From a checkpoint of a small transformer trained on Wikipedia: 13.6M parameters, 7028 steps.
MLP neurons of a small language model. Each row is named by its layer, matrix (down: output weights) and neuron, and shows model dimensions 128-255. Each number is 500 + 25 x the weight over its row's rms, rounded and kept within 0 to 999. Numbers have three digits each. A neuron's up and down rows have the sign that makes its largest values positive.
A block is one neuron, or neurons of one layer that tend to fire together. After each block is what it responds to, as a language model described it from the Wikipedia text at the highest values.

L2.down292:501531495493494452535500513493510519461492498470484522514561554527511458502455458516495460495498526482532512499493482499531513520447495486497518472537470529474525531520513473467533527499493540517453489433483474482515515516514464500507507486536563518497493529503501491516458496533503453453470476482492490521486541500494490468477526474470488506549497480500487507529513508490532486484515
L2.down296:499492435533488483521495535489496508480526505502514499480521499537536529448486499509491542487509529539539483502521496530475484475511482461461483493482500501474502533497534498493485486500489466499505498444556469482520438474504462473464501477487563535495493502490453481475506511490450524506478496500530507517466517500527526491541552496519500505482497487488524498521542482456517501472480
L2.down607:491460493488479540517507493481494499497487517527535515523485541469521488511525488515550473505491481498470527463474525555561509522522500488487516477493507504500492480497460535488473529504480494440521522555506507482511498465548473481536527509498481529489520525492484502530466503530520503490522464446475531497497512514457437486486460484526475472476482515496482480485484541493481467464473
L2.down689:497500528475463534545476512447477511469462491545464529543460509486532501531506569479512501476541510507503481509485536473506502469483524507512489507483512454508494504470466481520513546484464476506517495466478526485469481495486471488489476530483526481532513499509533469543486447498504468501507526522443514471499515499471492502532483528526475500461498507473486479499541525415519497490508
Responds to: Words marking time order, such as after, since, before, following and until, often opening a sentence or clause in biographies and histories, plus scattered word-piece noise.

L7.down68:490492511503480469478488491532552475527452528546504507530475521512491509527478477464506495507486502478520534475524527457470480522525466519499450450487497496490467511503497455467515568551512473514505495531522471480500494499509482464496498539491499488524453487465502551482497486540500524472491531486500467500518464511497476483509510535518466491492525459487535483512512489501519507489507
L7.down248:512513488494517504514477526470504472523497521489504490502489535487515507501493512533456511505500499552446551524525502551558488509514451511560459469513502489486505525463529438532489531558529511488522509474484513507531498482494488499514526494506489521477458470459520494481459531503501470539474474505534552520498463466501431518470540477534507466488533496470484519523561510443527476498490
L7.down324:464541500492482476468529496508512502509452531505495515534493535518474492524526463501471465484498541447522518510519530582515509531508520521569495478471486489475492529473478501499524518514503461492496476534500502481494513494542533485479517510495514481480502502495566478455515503484496501538490525507498506515470472468525470477496510544505493492538500490496486463472484478520491542485518
L7.down430:479498505486473531477505469485475479533499507485500484534529497478511504471478534520540501483475533482516512495497492514495538509496510500562488509516475496518505471480502484437515442485537488451463493506488504494511549488481517503484520523521497466528493514487491460510530501507528517502562488512495537505507507422518466496519492490504527527537517488533478499511543505497500521516529
Responds to: Opening fragments of words split into pieces, mainly prefixes like un-, dis-, re- (unconscious, unrest, dissented), also hyphens in compounds (self-titled, high-profile).

L2.down125:509534500489489483520490527525525464457522502489494521482550504534513497467515502455527480532533518526512494478479499519455504444467537503472509515499543502495497494482510513516537494479470505496524481551509521539527498510493477489523490514515470528537525485520481456460503514506510471493499532481474503530484488544482516473554502463441498525515544535544510508507503467538486532460514
L2.down364:507490479457521444480488521530487470476473428487521496533551494500497491476511470512517477533502521517510507516526461514459485491482446474452522528493520521470488524468514476508466524482498511526480493516499480481515511470498521459492482452478461483512512493489508480472516475510483526499461514508537495505501490502511489509549517519452515502529512499506500525530489506495468513540521
L2.down593:519482506460516509520490458502510477465489460501519478515488499472519526444492469479519491481484533525536505487500442406477509472500497482504473493542476459481502483468474474493458489505482531493548493572511490476471546469484506487510499496522527469525533500483493524479483475523494448458501515486492486512492506487504506498524503456485506537504510499513493441522537489532505511497537
L2.down679:516496514485549496533516550481511505461490542496502485511471517451513499458508502517531478511529505486507519514524517503470496469541473536469554476479513490510505521489432485473549470470542475453515485555499482485500492488488480463512517485523468537525527482485459500474526479500530483495482519517502468476477462513544482420512542554508493506543528530500470477511515529467509494497475
Responds to: Opening == and === markup at a line start before Wikipedia section titles like Early life, Aftermath, History; sometimes table pipes, and the s of It's.

L2.down138:491534500510476509494466478505515468491499529497510530515518532524524508459528523467468500528481483498511459502542486527465517544483548535521499508518557492501504485507564531510525492464488522474529483523553489495478510466469525464531523524518496535521508527497514491505498444554491492459492514477507481517490492529506497447521503498499475479493519550505531542525528503494512529475492
L2.down580:492510474522477488506522485542525476473474473501525495475508544520533482511508499505501567510475504476516481520489515487472483469535494476500491482515511521538508528494516516497540488519538495466522494492536529496505520524478476540535516483500502475564510516515467538486498471475515532534477486493531510526532494499490532516461506533516504536516507536461496506424502491471494449539501
L2.down615:527530542527467481464451512511439502506518510527445555525498504463483567500494493462462499481505527518476492486485539495520471510526514459529450460522479498466488505506488527532507469510526461502488472484501507534504490442514471490501504516489527493536506520472523527516505528541490496463469510483468487499464543480480488485493523490469503522489530521479501467481516500538523486502512
L2.down616:502492496470544493506459549514498466546492529524488539453509513444470491498479526475486511467488531478528489513491498508453505498558504507518455479498479470491465522491523548476495538511534530498530502542475495540509458465466503478541535480536500537527457474494493458477552502500488488480506524481519508479497476504508468487518524497489458495488525493507545512496520454482485439476514
Responds to: The word-initial prefix un- beginning an adjective or participle (unnoticed, unable, unemployed, unmarried), plus weaker hits on mid-word pieces (-al, -ing) and adjectives like main, central, primary.

L8.down161:512470536484501546466532509524485496536454512524460511522494554522511475523463511503505459496518507484512474536520503512517461516488506534512502517485481455477483512459514507506484524509510516502498509455500515479455492503492551485488503526481500552498518531528518484529505509522491518521477536481524488497502517503526517499503496522531449513536532530501490493495471504542482504497503
Responds to: Word pieces that begin or continue a longer word still to be completed, such as the prefixes un (unable, unsuitable), de and en, mid-word parts (pro-per-ties, silho-u-ette), and digits inside years.

L8.down239:490489493449503490509508514519484505517465512530489518531529480535489511503493536478486515506448549513511486487508499579521481472459526439481471510496462512475507473477491496475528435500494525471469496518517498510512481500516477491519489476482504509493484464467463483482468507449545476513500533509547506496515480502519488494529483518525487450497506531523533481507498510506486548522462
Responds to: Mostly the opening == of a Wikipedia section heading after a blank line (==History, ==Coaches); also decimal points in table figures and periods in Inc. or www.